Weights of a small GPT-style language model, trained from scratch on English Wikipedia.
Size: 14 layers, width 160, 5 heads of 32 (1 for keys and values), MLP 448 SwiGLU, vocabulary 8192, 5.18M parameters.
Architecture: LayerNorm before each block, rotary positions, tied embeddings, normalized queries and keys.
Training: a variant of Adam for these matrices, 232M tokens, 7065 steps.
MLP neurons of a small language model. Each row is named by its layer, matrix (gate and up: input weights) and neuron, and shows model dimensions 80-143. Each number is 50 + 10 x the weight over its row's rms, rounded and kept within 0 to 99. A neuron's up and down rows have the sign that makes its largest values positive.
After each neuron's rows, "fires after" lists the tokens most often just before its 100 highest values on Wikipedia text that the model never trained on.

L5.gate220:45 39 41 47 54 52 66 48 28 45 52 43 47 69 51 61 52 44 58 37 57 42 51 59 57 51 64 57 49 47 38 50 72 64 45 62 54 50 53 41 46 55 42 37 49 47 55 43 39 49 50 50 48 64 53 56 62 39 58 56 70 37 85 58
L5.up220:48 49 44 39 41 51 36 50 47 44 67 50 48 54 51 53 34 58 65 30 41 56 58 58 59 40 36 51 50 40 54 35 47 41 63 55 39 44 71 43 40 49 48 44 56 41 64 46 73 49 36 55 48 55 57 39 63 40 53 64 56 42 61 44
fires after: ". ", "| ", "\n\n", "\n", "- ", ", "

L2.gate367:42 42 43 48 61 71 44 51 44 43 47 32 46 53 65 40 54 51 67 34 45 54 38 46 47 64 61 56 54 46 49 45 51 51 43 45 34 52 49 53 43 63 29 50 46 43 50 54 40 42 45 42 41 64 34 50 43 48 47 46 51 67 82 59
L2.up367:31 49 57 41 52 48 52 44 41 28 43 58 53 51 37 47 33 50 63 61 62 48 54 38 54 54 48 24 43 40 55 47 57 45 61 38 50 62 50 51 66 50 63 49 51 48 44 55 66 47 52 50 54 38 37 61 39 44 49 40 55 47 44 54
fires after: "the ", "The ", "201", "a ", "200", "202"

L3.gate326:44 46 60 46 43 46 62 52 22 69 57 46 39 52 33 40 56 52 68 55 73 59 58 53 51 59 45 43 33 33 38 45 53 46 64 64 49 49 49 51 22 44 49 38 72 45 48 71 56 50 37 63 59 67 44 46 58 38 56 59 48 38 65 56
L3.up326:38 41 41 48 58 61 46 36 50 35 68 42 76 43 42 39 53 35 59 70 51 56 53 39 49 47 27 51 26 46 54 43 44 63 54 57 53 51 57 60 44 49 53 40 49 34 39 53 53 50 42 60 41 56 45 60 55 47 54 24 63 28 57 50
fires after: ", ", "is ", "a ", "consist", "established ", "was "

L11.gate338:34 39 54 57 58 45 58 43 32 52 63 41 55 43 49 41 55 44 48 38 45 54 47 47 39 48 50 48 66 43 54 53 44 47 45 46 60 52 51 39 43 70 40 54 55 44 61 54 62 39 41 54 46 68 51 54 57 29 56 69 46 37 49 61
L11.up338:58 48 69 47 49 40 49 58 76 52 25 62 57 63 40 54 31 47 42 68 44 55 49 43 48 52 39 49 46 39 23 49 58 59 53 39 41 45 66 68 55 56 35 37 58 43 55 38 50 58 52 41 39 51 51 55 48 46 59 62 72 53 53 37
fires after: "on ", "On ", "| ", "in ", "a ", ": "

L2.gate78:41 38 68 43 68 63 59 52 50 52 41 65 46 59 50 43 37 41 74 55 55 51 53 55 44 53 63 60 39 59 36 43 30 36 58 41 45 35 36 47 43 47 41 48 54 44 52 38 53 55 49 67 41 46 60 68 72 54 60 47 48 57 37 27
L2.up78:43 44 36 58 52 51 57 42 45 43 65 44 64 50 53 38 54 47 45 62 61 44 64 41 56 55 44 29 56 40 29 57 40 48 53 65 55 55 44 36 34 46 43 50 50 56 44 69 53 60 41 49 32 32 52 44 54 59 52 66 54 57 54 60
fires after: "\n", "\n\n", "K", ", ", "the ", "of "

L2.gate44:51 45 64 53 30 25 55 40 66 48 57 21 60 61 55 48 47 48 49 47 50 50 50 54 46 57 56 41 43 45 38 52 59 36 56 34 68 36 53 56 58 54 53 32 47 53 27 65 51 38 48 56 45 50 55 62 66 70 60 65 61 40 51 50
L2.up44:42 55 53 46 63 26 45 47 58 49 66 57 58 32 39 54 54 41 49 41 53 60 45 57 60 41 49 57 51 63 42 51 46 30 42 67 48 42 50 44 26 54 51 45 79 59 35 49 52 59 52 67 50 54 74 66 53 47 53 44 69 50 34 71
fires after: ", ", "| ", "in ", "of "

L10.gate14:39 63 65 55 60 52 39 62 67 58 62 54 40 39 50 53 51 71 47 50 71 68 56 41 47 45 45 60 48 43 47 66 59 42 68 52 59 43 55 29 43 54 49 52 53 47 56 49 47 34 34 38 36 48 36 68 61 52 52 49 63 67 41 46
L10.up14:53 44 40 52 56 69 66 56 44 58 64 42 47 46 69 57 44 48 37 59 60 56 52 51 59 62 44 49 33 46 47 48 29 46 57 30 35 42 38 52 45 51 64 74 47 66 44 56 55 55 41 54 50 64 43 46 47 64 51 45 58 44 33 59
fires after: "\n\n", "| ", "car", "mission "

L10.gate387:49 51 48 49 45 49 68 49 49 61 42 39 50 56 52 57 54 58 76 44 81 57 62 52 61 53 57 30 54 36 56 35 54 41 45 53 36 56 41 42 60 65 43 46 55 36 55 61 46 58 61 49 53 47 50 45 58 47 47 52 37 37 70 71
L10.up387:62 48 56 54 53 46 44 53 57 61 41 50 57 63 46 44 31 38 61 46 63 49 39 52 64 44 43 36 52 62 53 67 27 52 57 49 45 71 48 50 66 45 47 52 52 56 27 48 64 58 50 52 46 63 49 56 61 64 45 38 38 32 55 48
fires after: "199", "200", "202", "201", "198", "- "

L2.gate178:32 49 50 50 48 33 48 48 55 59 47 60 36 44 54 50 56 48 55 71 62 39 63 39 47 30 39 38 50 53 60 51 65 43 64 54 54 37 52 42 41 55 16 51 58 68 48 44 52 42 30 59 62 44 54 53 59 57 38 59 56 48 49 55
L2.up178:57 54 42 54 30 57 66 35 66 60 43 60 35 59 41 48 71 44 62 64 56 50 48 40 46 40 40 46 65 44 47 52 48 59 60 62 36 65 55 35 73 65 63 40 44 41 41 60 52 56 41 55 49 72 43 43 40 43 53 39 43 35 49 44
fires after: ", ", ". ", "that "

L11.gate88:49 49 63 70 50 59 48 55 65 45 58 50 52 45 38 58 56 70 60 55 64 44 45 51 42 51 49 62 49 61 38 57 46 35 45 65 45 43 36 42 55 54 52 43 48 33 60 44 64 34 45 55 38 38 38 39 75 48 58 55 56 48 59 49
L11.up88:60 50 69 60 53 65 51 50 55 44 40 47 51 52 52 69 54 67 62 33 51 45 44 40 56 55 45 39 49 47 56 35 55 32 62 58 53 51 40 51 47 44 46 47 71 32 64 53 68 53 48 49 44 51 65 51 51 63 27 34 59 59 49 37
fires after: "| ", "$", "\n"

L8.gate373:37 50 59 43 58 53 51 43 46 57 75 47 43 51 53 61 50 40 56 40 46 39 42 43 47 55 38 49 61 31 52 52 39 60 69 43 45 31 48 48 39 60 70 40 67 66 43 37 24 25 49 40 52 65 38 48 62 52 43 51 53 59 48 40
L8.up373:64 41 53 50 62 64 54 44 56 44 33 52 70 42 45 53 41 49 36 51 45 35 41 64 57 58 60 43 42 48 51 69 62 53 42 73 45 63 49 58 51 54 45 44 46 67 34 53 52 46 58 42 35 73 46 56 54 36 48 46 48 60 47 57
fires after: "|", ":"

L7.gate178:45 75 57 38 49 54 63 58 52 57 53 42 38 40 38 46 57 45 55 63 55 48 53 41 60 49 44 39 39 60 42 34 58 41 42 72 46 38 48 49 36 52 48 37 58 43 39 43 54 32 37 42 60 66 62 48 54 61 52 47 50 32 39 73
L7.up178:44 67 50 50 41 65 51 32 56 63 67 67 51 45 59 69 55 44 39 57 47 50 41 61 55 38 59 35 42 70 54 43 50 61 44 40 36 71 63 58 31 49 41 41 47 27 54 54 44 54 55 44 59 59 46 45 50 45 50 42 47 52 37 61
fires after: "was ", "is ", "were ", "been ", "be "

L2.gate217:36 55 59 48 50 67 47 51 45 52 50 29 42 45 45 60 40 56 71 45 32 48 51 33 41 45 58 41 29 59 70 48 49 40 59 38 49 59 69 43 60 53 44 41 38 44 55 47 41 41 44 52 62 39 72 65 39 59 44 56 45 49 53 56
L2.up217:47 58 48 33 43 39 70 41 62 43 57 56 56 59 52 49 39 49 62 69 64 47 64 63 34 46 48 57 39 21 44 44 35 43 50 57 51 48 47 51 52 55 52 43 53 45 58 50 72 65 48 60 43 68 63 48 40 61 52 37 60 33 46 54
fires after: ", ", ". ", "was ", "to "

L3.gate125:46 37 50 47 62 63 55 48 56 47 50 45 58 65 53 53 45 48 66 50 70 34 52 65 49 47 53 53 46 48 50 35 42 41 75 51 37 39 65 58 37 56 48 31 52 38 49 42 58 52 55 62 47 59 54 56 64 51 60 53 54 27 50 39
L3.up125:43 32 47 66 62 64 49 48 62 42 49 52 59 43 66 57 38 38 56 55 46 52 36 61 52 54 51 52 52 55 45 38 34 50 37 51 37 35 57 41 32 48 47 55 65 52 45 33 52 74 70 47 33 43 54 49 57 46 67 53 44 58 53 47
fires after: "\n", "| "

L11.gate127:36 41 65 46 45 55 47 54 56 57 67 52 42 55 35 48 52 70 59 48 58 52 55 52 35 68 36 55 55 54 56 78 51 32 53 46 40 36 34 31 44 65 46 53 52 61 52 54 55 42 52 46 53 50 60 48 46 46 48 74 44 33 50 58
L11.up127:55 54 51 46 42 72 60 44 77 48 59 50 47 54 56 43 57 74 50 45 61 57 51 43 40 48 49 42 53 43 58 61 47 53 57 51 35 35 41 34 52 51 66 53 59 50 52 65 48 36 35 36 54 60 66 55 25 54 46 49 73 45 27 51
fires after: "| ", "/ ", ")"

L8.gate204:48 61 35 37 56 32 41 53 38 59 58 41 43 32 58 51 52 45 55 59 47 60 38 57 40 55 34 45 56 39 43 78 54 36 58 56 47 22 49 35 38 69 54 57 45 52 42 58 46 28 48 53 62 47 63 62 52 38 40 52 48 37 56 41
L8.up204:50 36 40 48 49 45 43 46 61 47 56 41 30 33 67 49 29 61 42 43 52 70 42 61 40 52 48 54 68 74 64 58 44 47 52 55 43 48 44 50 50 64 45 44 66 46 46 53 41 57 53 45 51 48 73 54 52 56 42 44 55 58 57 60
fires after: "| ", "|"

L11.gate243:30 50 68 52 50 37 35 48 38 65 47 45 64 51 47 51 56 45 62 57 62 43 50 60 42 62 50 61 43 44 56 63 38 58 66 64 44 58 47 43 47 57 40 52 59 54 34 39 74 40 61 59 61 47 49 65 38 35 41 52 43 40 61 53
L11.up243:35 58 56 52 42 50 50 38 44 59 52 46 58 56 40 44 54 59 47 68 62 43 50 60 32 50 41 43 37 52 48 44 48 56 49 61 39 29 36 52 41 57 51 65 39 49 41 61 62 58 46 56 52 50 49 50 21 76 48 64 65 58 50 46
fires after: "\n", ") ", "| "

L11.gate69:40 47 66 60 56 49 55 53 42 43 56 48 54 56 39 63 39 41 63 49 69 42 50 54 54 57 55 45 58 54 52 64 61 47 48 40 49 42 64 64 44 66 48 49 69 22 66 54 56 41 48 46 52 41 46 61 38 52 56 65 42 36 57 55
L11.up69:55 57 53 46 49 52 38 53 27 53 66 83 45 59 45 64 55 55 56 46 53 49 32 36 41 57 48 44 51 49 41 55 45 67 20 58 44 40 70 48 35 49 59 47 53 47 63 39 48 56 47 64 42 49 54 54 51 43 48 38 60 73 54 43
fires after: "| ", "No", "1", "2"

L10.gate339:40 59 56 45 64 40 59 39 47 40 44 44 27 48 48 60 46 45 44 53 61 48 48 41 37 54 61 33 30 54 62 58 53 53 52 51 42 50 36 60 43 58 54 48 67 53 53 53 65 35 30 46 42 42 32 49 67 48 63 55 54 51 64 57
L10.up339:58 44 56 67 50 57 37 48 60 53 30 52 31 46 74 64 62 56 32 60 41 69 34 51 61 36 57 47 17 52 49 54 58 63 49 34 51 53 66 47 62 49 56 46 53 53 48 44 53 45 40 43 26 45 38 57 50 56 50 50 67 61 56 38
fires after: "in ", "of ", "'", "to ", "During ", "on "

L3.gate274:57 66 39 52 53 55 43 46 32 27 38 54 61 42 52 40 43 54 61 55 53 50 49 47 55 57 56 59 50 43 63 61 40 44 49 38 66 46 48 48 53 55 41 44 51 30 46 60 51 21 53 46 47 57 56 47 45 59 47 52 80 48 40 47
L3.up274:72 51 60 35 49 40 44 40 40 39 61 68 40 51 31 48 64 48 52 34 61 51 52 45 43 54 39 24 47 50 51 48 38 40 53 45 63 55 71 48 38 54 37 52 44 59 43 56 53 60 47 42 22 42 74 45 32 39 60 42 59 51 47 51
fires after: "3", "2", "4", "1", "0", "5"

L10.gate216:44 53 56 73 66 61 56 42 53 43 55 44 65 48 47 55 56 63 77 45 67 50 45 67 35 43 52 53 63 51 54 52 44 43 50 59 54 50 45 38 65 58 40 67 42 51 48 39 47 50 48 58 30 49 56 48 54 45 51 74 50 40 71 56
L10.up216:32 41 48 43 53 54 44 59 48 37 33 35 41 48 44 61 56 61 49 64 50 40 29 45 38 63 37 40 46 57 61 57 50 38 30 17 43 52 42 68 48 52 57 57 51 43 40 51 54 50 67 56 52 58 33 73 66 46 67 47 65 67 59 42
fires after: ", ", ". ", "and ", "| ", "where ", "that "